Part of a small language model's weights.
Training: 601M tokens, 9173 steps.
MLP neurons of a small language model. Each row is named by its layer, matrix (gate and up: input weights) and neuron, and shows model dimensions 48-239. Each number is 128 + 24 x the weight over its row's rms, rounded and kept within 0 to 255. Numbers have three digits each. A neuron's up and down rows have the sign that makes its largest values positive.
After each neuron's rows, "fires on" lists the tokens most often at its 100 highest values on Wikipedia text that the model never trained on; "fires after" lists the tokens most often just before its 100 highest values on Wikipedia text that the model never trained on. A number after a token or word is its count.

L6.gate142:164138137124103124130125144123110174090106105118157130074125121127152151136109119105107133150133129078149125157115124099094150152089169148184081139122147155135109151150128117158103126142149154129122137143080103122139164132141143095125182077124109108144091104150137053108112128103130163132084146117169125116099122080120115113122093129124111097119131121120136148137120144073115162123121146105095108138111129101105112159097124091107151138072139153155093153120141129135158111114133142121105070105139123111114121124104148134130085116150121128135157145189138133090155126130095086093
L6.up142:137128144140110152102097173126137153094083122113156132098077122139120112153127133077128130173123146115115137101147134088143164140090185116172109113128137143096090152100077112131127117133179129150115125133086140127131135137172146102092143122137118128130109113132117115128151165141116119151146141085151109158105110137099093115131077108145155086110114084097127140126161109128125142135118141106150081158120129113090111104125139091123156137125145118144119094101130131098117130140109146140178124111128143080168113167152149119143158111089146144103127140126116149103101119137077155084
fires on: "-" 91, "\n" 4
fires after: "-" 91, ")" 4

L6.gate655:111125138113123163133136171116129135154132117134167123083104132076159103162089133127087155099110152157134084125111093110123164082116129117142141154153157127165156167099148142109153143112126130148153145130114125120119125126117164100112163056100135144079160110105147095080130156105103091125111149109193089120088132129143179086088118126136135147124117136122140116124141116102131148115121128113125118126140118137125108141118140119166133141109141114120099118113132102177130164127119131133110109140146111124181154135116110107149130139087118093148126162091123137101125147113111118096
L6.up655:144140127110122121084136117140167159108063099163123116110151126123112162118110116115148127120128127135133122104077139104146181118089155093148149160149140114130138110136143121134108080192102129118071130095089121152136102090104138124128166140136155117067067121150125156129117169139126150088165128132101151112090150122118097092092094139153153124106120125139153110102142109102101145099158113141144179109131105111099149105157113096163100099137112165109102120135139084083119158097168134117104136117133121135096128154172159124156180078104164130092138089129115127128144152164140151133
fires on: "\n" 51, "-" 46
fires after: "-" 36, ")" 11, "|" 10

L6.gate226:150130114147104113126127143122118130121152141156155130098141120173125165104102134118166153145091134087144144141126126140120135110153117093184106166119156171118153152147150114138126124137103109125115170129086151134128148155080153127121145092125127158160135131121139076124132079134131138124114135124147108135079132095146152117135137149130134130107137149134118136091151140094099123113122102140104142078159156102084109114127115100186169103073096134127116087118120131078181153116118147138117097146116082133075105161150116097138102138138161121149150144119189150113113115158156108141
L6.up226:098193100137091139151131138113125094076124108153109109097136140148143127152093131124160138094106104102159145129120159132151108116113102136176110183077111147120129160130175113104153109110136107182131125109129135104129143128091137099144134060123136137160147104121114129129124123120126122122134156143156181134097142107152136118112107143132096166119135135130108137122135163146075155100123131141119123163151167061136089133123127117174179129069131072107151116167114155089163107091106127082098122116178135139124152135157107103158117150165129138158097124130137126115114148114141094134
fires on: "=" 100
fires after: "=" 86, " =" 14

L5.gate39:131068150123140096159122085168124117121127102154112149137108106098149132129130083134117138103119165131117137124170099102125115109108140172139113141118153151110143119108096138169097121162152135140143156094112091149157128146112130140114156119123174163107113144131150086097150138119138150108118145169114092167126106112095125107073162098150165110155147119141108142141118131107143147111072121107084131141101119149123170136124132125148119142075153106161161102107090147133127077171119098147159105125149139119128111124120116171088145122122113104168114118109153099124119130116170088137
L5.up39:119121077144130133122111174137102162130114132131101144143102121105113117129169137150124116128161137123113125106130098092120163151110127093158090114135148118158145141099118103118124091100094161123112112133111122093146137133133153119139129125102119144106064152168106102141113157152120123127104144108126132103142086140093105134150132154100133122136141181112109082133080096130166143147121093103134113096097136150084146152121138173122122107092166157083091176142131116073119152080093170131127133126139141110138139118129130131177140099115158101135110154138108098126114091140160105098
fires on: "-" 80
fires after: "|" 41, "-" 29, "\n" 9

L5.gate607:145165122128096125133119093152174124098117092092145145132137095157113136144149113163143129155140142094172151118157118126134173080146128107141123157154124119131142119130153124138094164114177136104104135094106147176118120124118161151135135104145070108112135130095153088125148085120103119165095141131084101105093140111103087120128187127127118120121134144124094143109157137119146094169133145140102116150108114162111109105093144108134157109142107177142147153127116125140119128117124140106128120120103085118124159118133080114106129122150143113076099166124185103107111089134072136120
L5.up607:102131097135108133121136095145177131117096133078137136116169120194120095171166105105135160138086156160156151099145107093136155111091134160147133150112155171075165113118152102133111143111119129140148112128124133149153084136139095148144114096146101158127144115113142135175106148163159084117101147140124137107104167119125114113122127132123099145118132121115171090118113131143105159131088121116145132083119142100142111127113100173071092125147103165111139104150124096151108093123120123154133106103093119141125140155119135166128143154174125160122110118136137122124105083139106158096
fires on: "|" 100
fires after: "-" 100

L5.gate284:108128128084118153113162091123182113146119105114126148152187097139115139172130124116128115130156141073151095148083114090184133105112108119150102129121137132125156120133118164127130089086138138134109148101116146140110145121119086150101102155123095088131139131115149135150174155128148130115145139108120138151118136125125117138101115170123127076100124158113101114125120115149166137153144103134136140146106113116090140142103108059112101108122148174134171152143107129123135153175094130122157118119111065136127118104169108146161111122157112147105178126101153149078188140122121145117
L5.up284:135137138099123100153095153136146120123112117110111135113091140161123109106139143087150146113091107127095154112143138103146118097073156127094097140131153101138149125089129119128162123141119107077115155148149154164096128064092135101117161087108124181143094143113077100127087093107121125161097088147143126131121128132124119115158146133103124113110136136134155127127147124137119105132121122137138154104132150143129163130103175126192128139114070161100125120078130136100102071108115137114132109144108119111115149158139150147105115154147067120105150117144181083118123102126124138149
fires on: "|" 72
fires after: "-" 70, " |" 15

L5.gate480:130137142097129148112121092143127170171126116177102121137089098102140086146157142132085147153146139098140114144129128149088166110150096140112164158144118117091110102158115132129139068144113138116082110128114090130111110188162164158168116104136067116137119117153113084095137136122106140077098071137140124099086122120130103130151140163161111131097118113182112143168085115147150112127157130110158108140136117127100112148144095133126108140152109139143140161105141106125104147180132126111126136139146112129077154122177107119116111126124132145135122132122125118073137154158111134159
L5.up480:160173085109109066100137118123143131118125129156120140081094127151111094148111136124124158168109162181153167103178081086118124143137062108147141137129142123106148128144113140152092116102177143070086093097143128140123130132105145101124099136108117129105139168150131126108130141114128181120163098098143118101103105107060139116155088132142099139104125135130161105133120131099120153117100116120172131156122097104146093153116114156123108160175111132104123148105144137104142156106129153129139125162116139131133161156132148121124125185135141092110119100091110126148144143111133133095
fires on: "|" 48, " of" 8, "n" 4, "\"" 4
fires after: "-" 50

L6.gate278:132108108122095143134106096135104102129097117115119129110126123124139146138117132106116098131127131088171119149104104152122139126114099168109137086147140132133146189098159126116062104108128144108103104121136100113169097110156170154133147133117147116116145134121105104092095108141134124107074124146118155148125099100109062108144112113109166129122160144170071129124153125140178133141106137109079145120144101123131145157161082086120148130130085149185117108095120132145122174137171097108133142148093107133096122106186059086132137121131122105099160175127111140090147103119178169165
L6.up278:137125116159138126141096153113132101178133141097119107123105136084123099101097136163151109116105163135101129142136108154144077136135142142119103124183161088165090150140139116127110102126137130186129120137109124068145150101121141091117114122153123157128138130139107141131118151133135139094093135154081128167108098118135157134148097118141121083147131131126104148130130146082086117160183122073111082154136128163132133101136105116162142152062125126191152102132105155112136155141130153139100178109128104121104129097132120111121130122184123125109112097128142110103131166148101152186
fires on: "\n" 91
fires after: " |" 37, "." 21, "'" 11, "|" 6, "=" 5, " —" 5

L6.gate429:102142106130165127103114139176162102163110118164105139124117149115180087116151117112092125109124163151094128104116104125127144153156143100147148174121135108146158137119132147131116136100144115181150113137123128134142104115173163092118093103118051106115115098151122117142137104137146115094109182142131137137139187094120134110129127093133155073142152192149125114161112142123129117116159114138084110165141131137137117138138083134182119115110104122135109128118108118134136127153105124128104130090164175135142137134102097142135098117134149124101142130145096159114165102136156112126
L6.up429:127138115140197124071122142173135164092106162112109135136145102148143123127117114128127133123110121106106145117069103074107118130096132113154130156121086154123170126105142170121091124118158127099095144111149142164078115141122109146082127156122092099091142110120116110117112180144148098097148173090106151107138152175097085152128150140118133142078157122118113109113122148101149113134135083132108119115127112141098144124112099163104134124122134122112097118080146151176157158128120181140092131104169091116111124123164115156148125124120132151136170166112143154129115088136110134101
fires on: "|" 88
fires after: "-" 88

L5.gate136:173111147164158103121108146113113139099097116137150121092121130160137124156148150142122160136112142153137082114142107185189110133084131181132118149137126119145179146111147131180121112139113117115192160112124139131134163159129135144135115103124148172148119133102123121121143101146137082101109136145126087136117104140105094133143173143143140155184118158119133124162121148141101094126118084125126178127131133086123164170119115142132150105110132109164116110166140123098087116100117132143129112106131109131148141115139143157107130157183136104140095124117152132145135106151147117102
L5.up136:181113112075135123141140099119151152139121121104130147104151134167146083097152122157117137104107115162153114137120115132148129119157193116125158128138159171165116113135135125129088125145123108163130109126122114148090136129061147154095144111179152167087133139147152170137110144111119149167131173144129139098146100094096162102099110104135131156159102086192146146098167111165087125123067127161167136103128129157126139136165130113134089150158090125157150108107131172092092163129116153128140112120093108114119082129101131152110124089174098119105136147130175113116122096132151171116
fires on: "  " 29, "-" 14, "O" 12, " 0" 7, " end" 4
fires after: " |" 34, " P" 12, "|" 9, " +" 8, "in" 5, "P" 4

L6.gate505:132137080107166157167154109113124111144144162151163112093151162137128155185100096144113161106130166128146159115076122129112128123139095097173118130157155165121126098136121103112128105119150112193162097087110137110145138075112131152128107139120111087150137114127111112119121117120135123137105131096114166155113137127101145128090073137130110116091138081117121116115144086156162092106163091130124085108151118155124114094136109158069121139128130109131137102128115157112142114139104136110094058153129152096142086145149118133114121115144110165143140122122111120102168133103131166095
L6.up505:140123130078121099124176146112075096181101090096148111129107148125135140141174094142130123200133125108122101154153105137086137125116107174134152127071134124130129101124105092183120118100146144105133160157115102149144135154153157126140097112079107086160134164129120145099100158138177163153083068137131121117127128109169098108106120141128126115100122172131083119106136135139131134126145165141126130146135129144123127112119117092090120093094123111127106158136101124132130142143181165127134159114109052133125131134156126094103118138097154087108124082119116139147123144143167112159
fires on: "\n" 95, " the" 5
fires after: " |" 57, "|" 16

L6.gate452:106095136125160129142123145120098088103135131096140136120098135193151150146117118134126141135104099153133138140118103143101098082123137212160085125086131138090176135119144111080092109129126099137110109126084133112127134130109108122132143140150113091089123112108126107104134144119141136145104117110102146150137111094118131124115137135140110124131158065094081152159152104075111100192116124153147147127113084169115171127101094096102168145124083154143158073126123101107150134160172126107077095132151169116104094139120125115130123139161142132128181151156150130105150142151108111136
L6.up452:137159087142117144168125158138103090146121142154134073130110135162142120161061132126150117121103155129126141129120126143105119117138127154138120176133128114144122109119141116125142132141148115153139106121130122136116179102123172139139180086128088102126122134146098109090131105074106087156091127120125141184111133098101154075114068172139079146133144111112118124132135117101113094139165119157174110180173107144151108114134121095153164114109120119144118094104128140145150130103141103115075121150135186115092145130145096136145132098139131111124094182142084149112133159110141098097
fires on: "\n" 100
fires after: ")" 30, " |" 22